MLP neurons of a small language model. Each row is named by its layer, matrix (up: input weights; down: output weights) and neuron, and shows model dimensions 128-223. Each number is 200 + 20 x the weight over its row's rms, rounded and kept within 0 to 999.
Before each neuron's rows, "fires on" lists the tokens most often at its 100 highest values on Wikipedia text that the model never trained on.

fires on: "born", ",", " –", "th"
L6.up2015,183,228,231,216,183,211,201,140,209,239,167,218,215,193,156,175,184,202,204,221,244,207,193,194,216,206,212,162,216,198,194,197,215,166,199,204,226,203,236,231,250,193,196,194,223,188,205,213,213,170,212,221,203,159,192,199,183,211,202,247,225,184,192,183,185,159,190,199,229,249,216,201,195,206,218,225,200,176,188,233,198,196,195,189,174,177,199,185,188,197,208,200,144,180,202,220
L6.down2015,163,163,210,179,236,188,233,187,184,170,182,181,177,201,233,205,211,179,248,176,241,221,189,183,210,214,191,211,215,180,168,190,196,212,250,189,191,225,176,228,172,218,174,176,211,193,203,196,185,220,200,174,198,212,224,220,195,199,207,197,192,204,197,186,202,194,215,174,219,185,201,227,207,214,181,194,185,215,190,179,176,207,207,232,192,179,207,211,186,173,203,219,212,221,171,170

fires on: " of", " from", " to", " |"
L8.up778,184,228,212,182,223,213,160,182,187,178,200,221,163,183,236,198,200,222,210,219,180,178,195,199,246,198,177,190,200,160,184,221,159,184,186,192,202,214,213,175,231,214,198,198,193,181,202,195,218,208,208,209,188,181,228,222,203,206,191,223,194,193,193,180,207,222,163,194,195,191,195,197,197,200,173,199,188,236,203,200,158,182,221,223,211,177,240,185,228,227,176,201,188,201,201,217
L8.down778,249,185,216,207,172,246,160,219,182,216,212,180,237,175,167,181,215,173,233,192,204,191,185,223,216,174,181,192,232,227,201,172,171,180,196,209,215,152,215,196,208,185,206,211,180,175,202,193,184,209,193,202,195,205,177,223,227,251,190,200,182,211,210,190,206,206,181,220,205,208,221,202,190,223,207,223,192,182,184,200,215,218,190,190,199,191,231,171,227,212,193,224,220,206,199,215

fires on: "-", ",", "°", "%"
L6.up219,175,210,199,194,203,190,233,161,202,211,208,206,191,177,179,223,191,209,186,191,218,236,222,236,233,212,224,221,180,227,201,203,201,197,208,199,192,201,209,204,190,224,234,190,207,170,183,223,172,235,188,235,219,154,196,177,194,203,205,196,238,177,225,206,183,202,214,191,214,187,162,191,187,188,183,164,196,203,188,199,218,165,191,179,180,179,205,203,207,250,201,228,196,172,213,190
L6.down219,189,186,219,168,181,193,187,197,195,222,187,217,170,186,156,192,204,214,199,211,160,207,177,202,212,232,183,210,173,233,182,223,207,219,216,169,189,194,217,209,201,198,222,179,208,162,192,245,230,159,179,217,221,224,171,224,223,207,181,198,186,202,191,222,208,181,216,205,207,191,208,188,183,229,168,197,172,236,193,189,211,215,164,181,189,210,222,187,224,182,187,193,181,201,190,196

fires on: " \"", " (", " p", " se", "P"
L8.up515,211,209,217,211,193,194,229,213,188,178,232,215,178,175,209,220,203,238,178,186,200,223,208,199,207,191,189,216,183,224,181,204,197,216,186,231,190,201,195,207,203,205,163,202,221,208,195,199,183,196,185,182,194,193,154,213,203,175,186,190,211,193,223,171,178,187,197,203,208,228,194,216,194,178,168,162,192,191,219,233,217,212,218,206,206,187,195,178,215,205,186,198,225,217,246,208
L8.down515,220,162,178,181,187,218,280,181,185,194,215,197,211,205,228,186,206,181,218,227,185,207,222,204,187,202,211,203,211,227,203,189,191,236,200,197,183,238,231,219,181,221,172,197,186,214,218,173,176,203,228,200,181,203,221,195,206,176,195,221,175,184,203,199,215,244,195,193,185,222,205,190,201,173,195,209,195,207,225,199,213,163,183,207,203,182,173,187,191,203,206,201,195,228,212,206

fires on: "-", " and", ",", " of"
L6.up1677,191,189,205,178,203,209,197,175,207,216,192,130,208,190,216,200,211,186,242,175,211,195,212,206,230,221,201,202,183,220,190,173,218,200,212,217,184,176,198,244,197,233,201,220,202,219,181,216,196,221,190,208,193,214,180,193,162,232,182,163,222,177,232,215,218,221,169,198,182,184,207,207,209,220,204,157,169,224,193,196,214,171,196,196,197,178,184,190,209,242,166,195,185,169,200,179
L6.down1677,174,187,171,207,200,190,199,203,147,179,229,170,182,222,204,205,188,228,214,214,206,196,231,217,232,194,187,206,248,203,217,203,225,223,204,183,176,240,234,190,189,224,210,216,208,164,194,211,206,209,206,207,163,206,208,203,186,192,149,223,192,204,212,208,216,250,177,191,192,204,179,210,227,197,168,197,220,237,207,189,203,218,191,225,206,213,190,183,227,170,199,188,199,213,195,195

fires on: " of", " |", " and", " or", " to"
L6.up1469,203,192,175,207,182,228,181,174,214,180,190,188,196,221,209,173,177,181,206,213,208,203,221,183,215,193,198,181,203,219,175,202,169,174,197,178,225,193,203,202,185,203,226,194,190,171,176,168,231,203,206,169,189,174,205,229,217,214,214,204,157,201,194,191,216,222,218,150,252,203,187,219,196,188,213,190,188,213,191,215,195,162,179,234,213,206,217,173,262,216,174,225,161,189,206,161
L6.down1469,193,198,173,233,226,205,215,228,212,175,192,223,183,215,230,201,207,240,177,169,190,199,212,190,178,199,193,178,205,198,204,198,162,157,195,219,228,236,174,192,187,210,201,221,214,224,190,194,236,190,192,190,205,188,170,198,192,202,210,210,190,199,197,218,198,156,221,208,225,236,188,202,187,207,226,202,215,180,191,236,189,256,199,168,196,181,233,165,214,220,201,190,175,208,220,196

fires on: "s", "y", " =", " of", "e", " and"
L6.up1920,179,194,187,222,195,236,231,215,212,171,222,201,196,191,170,212,227,211,246,209,214,229,205,251,217,167,197,183,148,177,184,204,205,197,194,172,184,208,190,213,207,234,189,199,192,164,198,180,214,213,162,221,202,180,189,202,189,211,197,201,227,191,216,159,228,190,235,146,248,240,202,195,199,182,164,161,203,207,190,209,183,134,211,190,216,195,185,188,195,203,182,230,209,207,203,165
L6.down1920,216,225,212,185,198,168,191,189,214,200,190,185,200,198,195,229,181,210,180,194,185,233,202,212,195,236,170,229,216,219,175,226,201,201,224,160,230,197,198,223,220,210,182,219,197,204,223,242,203,206,197,188,201,186,166,221,148,199,200,220,225,195,198,182,180,187,206,209,192,206,204,218,198,203,189,234,181,182,203,207,240,214,214,213,158,183,236,216,188,197,179,204,209,224,180,185

fires on: " |", ")", " with", ",", " to", " of"
L6.up705,196,189,206,203,209,218,223,197,224,224,195,214,212,219,170,213,134,191,188,199,216,203,212,225,238,202,247,159,198,261,196,180,216,200,212,178,172,176,191,178,196,220,207,223,204,209,214,210,203,212,215,153,189,204,161,234,205,197,214,174,212,214,169,169,217,202,215,184,185,207,183,205,175,173,207,212,192,210,205,161,187,181,190,191,192,231,217,198,212,214,179,196,201,199,220,190
L6.down705,218,224,204,156,176,206,178,217,175,220,207,197,165,198,232,170,178,209,191,152,207,198,194,144,219,222,242,216,208,170,205,205,207,153,176,203,227,189,191,224,204,216,218,190,182,171,209,180,198,184,175,248,178,197,212,174,223,201,191,180,206,185,217,232,201,219,221,208,200,200,227,207,190,211,201,206,180,204,203,206,190,229,193,228,228,218,201,163,182,210,216,195,196,219,171,198

fires on: " and", " |", ",", " or"
L6.up334,179,204,206,200,205,197,229,177,205,216,214,222,193,211,190,198,195,221,224,227,215,212,232,232,207,211,211,173,162,172,196,187,220,199,222,148,165,195,190,183,199,218,181,225,191,194,179,150,210,230,183,214,183,192,216,188,161,194,204,191,194,198,196,195,221,201,215,174,172,200,198,223,194,196,195,177,207,203,187,210,218,142,177,205,193,207,192,191,194,227,165,200,174,176,221,196
L6.down334,220,182,221,190,208,161,188,182,206,190,196,202,205,208,185,212,199,213,181,236,230,217,197,223,201,190,172,188,224,194,232,210,188,204,204,168,155,201,247,235,175,215,197,227,208,183,224,202,191,194,149,213,197,184,214,177,201,217,170,197,199,207,201,241,213,220,208,230,207,171,246,215,210,221,219,177,229,207,209,194,186,207,192,206,203,191,204,220,165,171,203,155,180,194,190,150

fires on: " \"", " /", "-", " (", "/"
L8.up865,191,173,188,186,231,202,228,218,206,202,199,201,226,178,194,200,210,190,194,203,218,251,210,196,183,215,188,241,203,187,203,211,186,229,208,198,191,222,165,162,191,214,212,214,254,202,180,205,215,239,206,195,169,165,192,195,151,216,175,207,182,216,202,192,185,205,176,187,201,236,186,245,222,215,191,197,194,194,224,196,192,207,203,198,181,195,146,181,192,209,175,198,147,209,172,181
L8.down865,209,207,200,148,199,198,312,178,205,179,190,215,195,208,205,220,182,196,200,221,209,209,223,219,182,199,202,217,174,185,203,187,186,281,198,217,203,180,217,197,203,202,187,212,189,167,205,198,201,195,186,225,185,212,198,175,230,204,213,195,216,210,184,207,201,210,216,170,180,196,218,195,183,218,190,224,218,202,187,210,218,200,209,216,210,206,207,170,205,199,173,191,212,209,212,181

fires on: ",", " a"
L6.up1055,192,223,201,201,213,176,225,192,239,224,213,204,204,169,206,184,208,201,209,213,182,230,204,207,208,195,188,164,186,185,183,223,226,207,200,223,190,175,172,219,216,219,214,194,211,198,226,211,184,211,224,219,241,238,167,236,189,203,215,189,200,223,190,210,242,183,204,183,222,195,223,188,225,204,186,167,185,162,170,233,217,238,218,194,224,190,211,191,195,191,215,175,231,184,188,174
L6.down1055,198,183,182,188,197,210,259,231,196,194,194,213,173,195,173,194,226,190,203,207,145,223,217,221,188,251,197,256,176,201,210,222,185,220,180,217,181,208,203,234,199,198,186,192,186,200,171,201,195,177,186,198,226,178,188,239,188,183,221,215,220,200,193,230,176,189,210,194,210,202,199,187,172,209,233,178,207,214,197,199,210,179,197,230,226,200,209,216,241,195,199,234,182,193,213,204

fires on: "-", " \"", " years", " career"
L8.up311,194,203,216,205,237,198,212,204,227,219,196,201,177,201,179,160,212,221,233,196,188,203,197,213,179,194,197,217,197,192,215,196,158,197,196,251,173,196,168,198,190,218,206,225,194,183,154,205,210,242,210,194,216,177,191,204,195,215,195,198,207,233,197,182,209,202,215,193,234,194,164,230,201,202,197,175,187,180,172,189,209,191,175,200,213,194,157,209,196,207,188,188,222,174,197,232
L8.down311,181,192,177,154,203,229,206,202,152,202,172,201,212,178,189,212,201,189,245,186,220,192,151,211,233,219,198,234,204,205,200,222,242,240,204,171,202,235,220,212,184,171,201,194,199,221,201,189,180,218,176,226,214,196,205,169,209,191,185,234,220,203,205,190,205,171,220,188,188,188,193,187,201,187,204,200,192,201,226,177,220,197,214,182,218,203,178,191,220,175,202,233,228,191,200,224

fires on: ")", ":", "ed"
L6.up467,197,218,195,222,193,196,214,211,221,197,173,200,194,244,150,185,215,202,218,231,178,171,206,210,199,182,214,176,164,193,206,234,217,209,245,196,222,182,210,188,204,215,168,235,193,226,196,194,225,188,229,199,187,210,173,192,223,174,213,181,225,214,220,207,188,176,211,211,186,228,201,174,174,182,179,184,194,184,237,205,176,198,216,183,199,173,169,191,227,220,184,183,187,221,208,211
L6.down467,204,195,186,157,194,229,182,191,206,196,227,190,169,142,217,174,194,185,182,148,208,183,212,209,196,232,194,229,222,195,197,223,237,221,174,219,208,181,195,201,182,229,167,158,181,199,208,212,209,201,231,184,151,191,179,213,200,180,180,209,207,196,174,209,216,232,199,205,240,206,190,189,192,173,192,198,196,229,195,192,196,178,182,192,209,241,232,177,194,219,233,230,167,216,198,204

fires on: ",", " in", " |"
L6.up374,170,181,215,190,229,217,217,162,222,228,185,193,167,208,178,195,183,205,224,189,186,225,239,228,193,198,210,191,209,195,216,198,198,188,214,204,204,201,188,192,227,208,216,189,202,156,207,200,189,192,184,229,226,187,160,214,188,222,228,198,212,158,192,212,195,179,212,183,214,204,192,195,224,195,181,187,204,208,204,253,219,191,219,223,171,206,176,147,179,197,180,253,198,174,201,186
L6.down374,191,212,205,199,227,190,189,186,234,202,175,207,180,191,209,189,225,212,221,199,208,217,176,218,186,206,207,154,194,236,220,211,198,195,184,176,172,173,190,195,201,176,192,194,177,185,226,191,178,221,209,208,226,237,215,194,177,194,212,243,220,213,191,245,188,178,224,203,193,208,209,229,175,184,163,194,191,180,210,231,193,177,228,249,185,203,194,204,182,201,193,245,168,218,201,222

fires on: " and", " for", " or", " –", "-"
L6.up1675,193,186,206,185,214,226,209,164,202,247,179,211,214,212,172,172,211,192,232,198,213,223,218,224,229,211,172,200,162,199,178,190,191,208,205,168,204,204,197,236,207,256,212,198,189,210,179,196,207,176,223,190,218,185,216,190,249,196,235,189,237,157,195,210,168,211,209,224,216,219,175,205,210,209,184,176,184,228,220,185,216,184,165,200,191,199,226,205,220,194,192,210,169,199,251,188
L6.down1675,195,188,209,200,188,195,162,185,188,180,241,195,180,192,250,196,217,191,188,201,185,155,206,209,243,208,206,188,207,193,225,199,169,196,186,183,187,192,205,164,243,181,161,193,193,175,195,198,169,209,176,175,193,189,209,231,192,221,184,209,202,177,197,203,231,234,213,199,218,205,178,195,171,225,216,208,227,169,198,199,208,213,166,185,221,220,193,201,201,191,215,221,197,192,187,222

fires on: "-", " and", ",", "po", "f", " of"
L8.up1261,204,188,197,196,210,208,179,220,200,195,200,160,197,207,191,211,224,208,203,206,175,211,217,205,221,203,192,211,196,201,177,201,223,196,207,205,182,210,207,232,157,214,190,228,200,230,186,200,195,218,178,198,213,209,204,200,213,194,200,203,208,188,199,192,211,188,185,186,221,214,178,217,229,207,197,198,188,199,208,180,177,184,175,183,233,169,198,203,202,188,167,225,182,197,202,217
L8.down1261,169,200,207,196,183,240,165,184,172,194,237,186,207,171,232,194,204,207,201,184,175,208,203,217,243,231,164,211,214,204,215,210,219,174,231,207,208,196,211,195,211,186,199,147,186,210,192,202,172,199,214,191,211,226,210,230,196,207,186,215,161,209,175,223,207,210,200,184,207,192,203,231,205,219,173,188,196,196,211,233,161,211,194,230,188,190,168,185,199,189,206,203,214,198,196,210

fires on: " |", "ova", "tra", " He", " Ga", " to"
L8.up1721,237,194,190,231,199,228,156,183,218,214,184,181,195,219,199,168,202,197,208,194,201,230,215,181,211,194,205,197,211,242,180,180,173,148,184,229,201,164,178,220,240,223,228,185,240,181,181,193,214,201,197,180,186,216,205,236,199,227,184,244,163,205,230,158,204,202,194,172,213,227,173,194,204,221,194,222,221,183,219,210,195,153,192,207,211,185,209,200,222,216,208,185,192,228,232,143
L8.down1721,160,188,213,175,207,272,199,176,168,204,179,203,179,198,214,225,184,175,229,169,216,184,206,194,157,205,190,189,215,158,215,196,198,185,176,167,194,176,173,199,200,195,165,225,207,186,199,232,131,186,216,202,178,181,191,195,195,195,203,179,200,220,192,212,208,161,221,196,217,197,242,216,179,184,216,167,186,184,213,180,200,186,200,171,170,220,228,201,214,187,176,175,195,215,183,211

fires on: ".", "s", " US"
L8.up506,207,195,200,217,190,214,182,206,207,198,208,229,182,193,204,166,204,189,173,205,169,239,196,208,189,201,207,173,201,170,175,193,166,217,184,229,186,178,196,178,216,174,207,198,206,206,193,201,185,194,190,207,199,175,223,185,183,196,198,228,172,185,232,198,197,182,185,184,212,206,170,182,203,210,191,188,187,203,203,224,194,182,223,207,205,156,172,178,202,209,195,204,201,178,193,200
L8.down506,219,246,209,212,202,190,155,219,212,202,184,206,215,228,200,167,215,213,197,207,197,205,203,195,186,201,197,200,203,196,232,196,228,248,228,180,229,213,184,248,159,201,180,192,201,197,191,183,167,187,214,193,208,164,190,185,224,190,205,211,174,204,200,249,182,193,171,196,169,207,214,204,199,188,202,175,218,220,195,233,182,210,213,177,184,194,195,202,247,207,178,242,207,214,201,159

fires on: "|", " |", " that", ";", " and", " of"
L8.up662,218,225,208,210,235,181,185,201,217,185,215,209,206,194,206,189,219,195,205,224,199,173,209,198,254,207,189,179,212,202,190,193,174,190,228,174,208,209,191,198,177,209,214,200,185,220,163,191,217,218,215,192,159,184,201,225,158,219,193,208,199,231,147,200,197,221,220,203,165,194,187,205,208,202,198,180,211,225,207,176,185,164,184,206,201,184,187,199,207,204,207,211,192,199,183,214
L8.down662,178,178,201,213,172,225,156,210,194,185,195,189,177,194,201,222,197,177,194,190,200,226,222,188,216,219,199,164,223,218,187,200,196,161,202,193,213,199,212,181,222,226,190,169,159,211,210,189,189,199,213,199,204,176,190,181,232,235,217,224,200,192,170,233,210,190,182,193,229,170,256,212,164,232,199,208,207,205,212,226,189,212,190,207,206,220,229,183,177,210,187,226,215,218,212,207

fires on: " of", " for", " by", " the", " with"
L6.up315,177,198,204,207,200,196,159,205,205,213,186,214,196,223,216,210,236,217,213,198,242,189,208,209,247,195,182,166,171,218,173,197,215,211,195,209,186,167,204,184,194,212,180,182,190,261,221,217,208,203,209,188,239,191,207,187,160,197,215,214,236,180,191,197,213,179,199,142,214,169,193,204,211,209,227,192,186,210,196,213,198,189,220,193,196,210,217,192,214,209,195,211,193,203,200,196
L6.down315,211,217,202,185,186,203,174,180,205,209,182,210,215,178,219,182,202,220,193,193,205,197,186,207,213,218,208,195,216,227,179,171,194,184,190,266,210,191,173,184,176,203,189,209,199,192,177,184,202,164,195,222,230,205,211,206,198,194,199,260,196,173,173,209,165,205,218,205,168,232,212,212,200,186,190,200,180,214,202,185,186,208,222,199,213,199,224,216,207,240,205,156,146,206,223,207

fires on: " of", " for", "|", " the"
L6.up1014,182,229,201,213,234,226,184,169,210,207,212,192,218,224,168,238,196,237,236,191,210,207,214,256,245,181,191,177,175,221,194,207,230,201,201,217,196,182,222,187,187,207,220,189,208,209,214,227,195,205,220,203,198,218,201,209,205,187,200,216,210,199,189,186,196,183,170,181,185,180,196,217,213,203,203,184,205,196,214,213,189,204,209,206,217,225,219,183,229,198,189,168,168,183,203,192
L6.down1014,192,206,192,218,212,200,163,191,213,164,185,177,169,202,218,197,216,178,204,198,246,190,202,229,223,210,216,165,185,194,211,206,203,203,220,203,190,212,180,214,220,193,213,215,175,196,229,192,225,211,171,229,188,180,229,161,200,175,205,221,151,204,190,178,195,195,180,178,207,201,207,197,211,215,192,229,179,179,200,192,221,200,188,203,199,237,178,209,179,212,168,192,189,154,205,221

fires on: " known", " named", " called", ":", "now", " renamed"
L8.up861,175,187,194,209,194,194,179,182,205,168,177,161,199,196,206,179,220,193,254,192,210,185,214,197,191,212,186,169,223,189,185,196,195,195,238,204,208,200,218,171,256,216,187,172,205,201,217,187,216,172,197,210,180,196,168,201,255,214,245,232,196,188,168,188,196,187,181,204,185,216,191,219,219,175,196,199,202,206,213,202,195,181,219,196,202,211,180,206,213,217,175,192,185,187,210,190
L8.down861,166,226,202,210,193,173,162,204,224,196,196,192,210,177,223,179,216,178,216,206,219,151,217,204,198,187,224,166,212,210,203,198,219,209,175,182,224,138,200,197,187,216,195,175,201,227,198,219,184,246,203,188,164,168,220,228,203,193,164,233,212,195,180,217,228,184,194,200,192,225,211,225,219,201,204,206,212,202,182,244,205,209,191,183,159,207,161,212,193,216,201,203,237,193,198,196

fires on: " of", " |", " to"
L6.up1370,188,210,190,188,179,219,184,175,206,171,205,195,206,220,227,177,234,213,212,215,218,191,214,215,245,207,184,161,194,192,184,174,155,159,211,218,218,227,177,204,217,204,242,185,213,217,178,225,203,194,198,197,196,199,173,206,193,209,239,169,200,200,180,209,224,199,232,212,198,206,186,195,158,209,221,182,232,211,201,214,185,158,206,231,193,199,164,186,250,232,235,187,235,190,221,182
L6.down1370,189,216,160,131,203,198,196,221,179,160,186,218,210,183,183,128,200,197,206,197,177,197,206,206,206,185,186,186,186,202,178,204,207,204,207,204,217,203,208,213,159,200,189,203,222,179,225,200,189,182,226,200,208,212,193,205,187,150,170,214,207,174,161,194,184,173,209,197,206,198,206,208,199,213,192,208,176,176,196,220,195,213,210,195,188,195,186,218,217,173,183,192,175,173,209,153

fires on: ",", " he", " there", " the"
L6.up363,188,198,239,175,232,202,224,163,224,181,183,181,180,165,231,198,219,182,241,207,205,230,200,207,196,201,240,191,200,264,196,242,186,185,223,229,192,193,194,191,226,201,199,198,221,195,212,218,177,200,159,168,221,210,158,222,190,204,191,191,182,222,186,189,205,212,200,157,251,211,188,186,224,194,205,177,187,159,217,206,192,229,210,215,240,212,207,196,194,205,176,181,232,203,216,208
L6.down363,238,179,197,211,199,233,258,207,186,196,212,205,188,212,182,220,203,223,151,171,193,213,221,177,170,214,192,212,199,203,187,210,178,192,196,166,163,195,174,199,249,208,200,213,180,212,194,177,222,221,212,236,198,203,261,166,215,226,236,188,197,199,230,208,205,199,195,195,176,177,218,189,156,211,219,201,189,226,198,227,191,133,202,226,206,177,187,199,181,217,225,226,215,195,185,216

fires on: " or", " and", " the", ","
L8.up801,194,153,221,207,217,195,187,244,189,249,200,181,208,200,236,169,204,209,230,210,227,196,219,217,241,180,213,199,190,194,197,191,235,178,191,198,206,173,237,211,207,235,222,224,207,171,208,211,196,186,226,189,206,221,225,215,207,209,200,231,220,218,225,215,167,189,219,202,214,168,195,218,210,203,201,173,210,223,202,182,194,180,200,187,222,203,177,202,181,212,192,180,181,195,231,155
L8.down801,209,198,206,198,194,221,175,181,199,208,193,216,219,172,200,167,175,221,190,213,201,224,195,204,200,233,173,200,253,201,214,208,201,164,216,192,177,243,219,189,228,185,187,190,205,172,200,214,168,182,212,160,181,155,224,187,207,211,203,210,172,196,180,219,197,216,201,184,242,245,200,218,207,190,182,214,178,185,187,222,207,225,201,220,198,181,191,200,202,193,196,199,211,155,198,232

fires on: " |", " (", " at", " in"
L6.up687,210,239,184,188,222,193,218,188,226,192,222,221,193,192,177,197,208,236,194,199,252,218,202,208,223,185,165,178,203,198,187,198,162,192,187,213,181,216,202,195,188,186,191,170,196,195,189,201,188,202,190,200,210,202,209,214,192,192,221,174,178,196,175,191,197,180,217,168,188,191,217,175,192,188,187,190,209,203,183,127,231,167,201,205,184,191,170,125,214,202,175,211,209,197,205,193
L6.down687,204,175,204,191,210,225,194,224,195,221,158,183,209,206,201,204,253,232,191,197,176,180,168,174,186,248,210,196,167,212,226,209,189,193,169,203,178,197,205,208,210,222,154,199,186,192,207,194,224,200,222,179,188,187,210,163,208,178,217,210,213,226,187,213,194,200,213,209,208,194,220,232,215,196,216,201,201,197,235,245,199,226,194,244,228,193,245,209,173,220,182,215,221,208,185,206

fires on: " –", "\n ", " -", " (", ",", " |"
L6.up810,205,202,175,234,188,172,231,156,198,167,144,231,193,192,208,215,215,222,194,208,204,236,208,205,220,187,230,168,198,202,193,205,174,221,207,190,182,191,219,201,213,194,206,230,186,196,198,220,192,201,227,203,199,214,193,230,167,221,218,188,176,154,211,196,243,201,191,177,201,194,227,181,168,233,197,164,230,237,186,206,226,187,209,223,194,200,197,172,192,171,180,201,167,217,192,171
L6.down810,224,217,210,180,184,193,223,193,195,193,188,191,212,170,220,176,199,218,188,196,211,221,208,181,206,192,250,196,198,173,199,180,237,244,178,208,217,191,190,189,225,205,172,188,186,208,204,198,177,195,187,217,207,190,246,177,241,192,193,210,213,220,199,201,175,210,215,196,229,221,216,202,183,203,211,186,209,187,197,237,211,208,225,220,192,141,188,194,187,204,182,182,188,205,175,204

fires on: "s", "ing", "y", "'"
L6.up699,189,169,211,241,199,207,186,199,204,184,226,170,184,233,191,217,195,220,227,217,188,170,205,208,224,195,192,180,203,214,233,226,237,208,177,207,212,209,217,231,222,232,199,231,210,163,210,206,241,216,224,222,213,193,230,210,172,193,181,203,192,195,199,183,201,229,210,207,231,223,210,188,208,195,232,177,170,191,175,199,199,220,207,186,177,206,225,178,200,216,191,231,216,219,221,238
L6.down699,226,197,185,209,159,231,229,243,217,234,208,228,214,206,202,197,184,220,195,185,180,225,202,204,167,234,191,177,222,207,223,215,219,225,202,175,228,179,189,201,200,181,211,195,186,204,181,200,194,215,204,206,219,192,168,210,213,216,161,181,221,199,199,198,212,186,219,172,186,236,185,201,196,189,183,213,191,158,199,185,188,213,175,172,167,229,224,221,181,164,227,202,203,193,182,178

fires on: "-", " de", " da", " Le", " De"
L8.up1987,189,187,209,191,197,227,192,219,173,165,177,171,196,210,201,203,180,235,192,195,200,203,216,225,219,194,188,183,170,233,214,195,194,206,200,198,192,218,191,177,207,191,196,212,277,207,203,248,155,187,179,210,200,215,216,234,202,170,199,194,207,189,167,201,175,201,215,193,227,209,192,222,184,171,224,226,227,218,223,219,196,224,197,200,205,206,187,160,201,184,201,220,177,204,214,191
L8.down1987,188,228,198,194,202,211,201,207,213,217,212,194,195,191,174,206,184,201,196,201,181,231,192,220,182,155,212,222,196,219,222,180,162,199,192,200,200,187,188,214,161,172,201,201,196,185,215,198,224,180,161,198,201,235,194,182,190,178,175,220,211,207,209,218,185,213,218,166,200,221,216,215,204,196,198,167,189,157,196,220,200,223,184,189,162,192,216,189,196,204,195,198,208,180,200,226

fires on: "."
L6.up1340,201,203,230,199,230,206,181,187,217,212,204,198,191,204,199,194,201,218,194,187,179,218,235,206,200,198,206,190,192,173,213,214,162,211,219,212,187,210,198,239,222,188,202,244,262,196,196,194,181,178,230,177,177,209,226,187,192,232,232,256,212,194,194,193,213,212,195,210,210,196,168,215,218,239,188,180,163,194,205,201,253,175,212,197,204,213,187,186,197,224,207,171,212,201,209,208
L6.down1340,188,228,208,216,189,213,181,186,234,169,183,211,195,213,192,186,199,174,182,163,203,184,204,204,196,229,171,172,162,213,204,246,190,203,218,187,214,183,202,195,199,211,174,203,194,189,156,167,191,186,216,190,257,210,189,164,200,185,176,225,196,164,225,226,201,193,207,209,215,196,216,186,179,205,229,185,187,229,194,205,188,190,243,203,245,177,186,169,200,207,202,228,215,222,235,222

fires on: " \"", " (", "/", " |"
L8.up1978,210,170,168,214,208,206,242,197,209,176,237,187,197,202,214,161,226,181,201,209,200,244,202,242,185,206,208,196,222,182,220,192,168,223,209,220,190,209,193,218,223,188,160,209,202,216,167,211,181,213,184,194,209,212,207,204,179,189,148,222,199,193,205,185,192,238,184,183,210,206,185,236,228,199,193,160,216,173,189,188,218,157,156,194,158,213,163,174,197,219,206,171,187,188,207,213
L8.down1978,209,207,177,203,206,212,289,199,185,241,221,213,208,188,200,210,189,183,204,206,204,210,217,201,197,160,167,216,221,212,194,175,210,242,219,196,191,237,238,195,210,203,191,184,261,200,190,197,191,186,195,164,161,202,185,186,214,209,190,213,192,196,215,186,196,223,174,182,190,199,218,201,197,206,221,210,182,182,188,204,217,193,197,188,220,227,212,219,211,198,198,209,225,200,200,232

fires on: " \"", ".", " (", " than"
L8.up8,182,179,209,187,203,196,228,233,202,176,210,219,191,230,199,202,195,186,206,219,223,227,191,200,176,194,206,224,208,215,204,243,185,198,235,227,162,169,193,219,157,208,203,212,238,173,200,232,194,225,219,183,200,213,240,197,180,199,190,185,197,220,186,169,206,202,190,193,198,236,206,227,211,202,214,195,177,182,199,219,195,196,186,212,216,204,169,163,244,194,178,162,197,235,198,219
L8.down8,184,197,243,235,207,178,288,184,215,197,215,225,229,194,213,204,178,227,216,182,200,193,208,207,181,222,172,208,218,199,188,211,191,216,227,204,181,203,208,206,202,210,227,196,239,180,206,212,205,187,217,194,198,204,184,162,205,221,194,228,195,208,198,215,159,204,184,214,174,178,205,202,202,210,178,210,210,190,206,220,195,214,207,215,169,230,207,209,230,208,206,190,220,160,224,184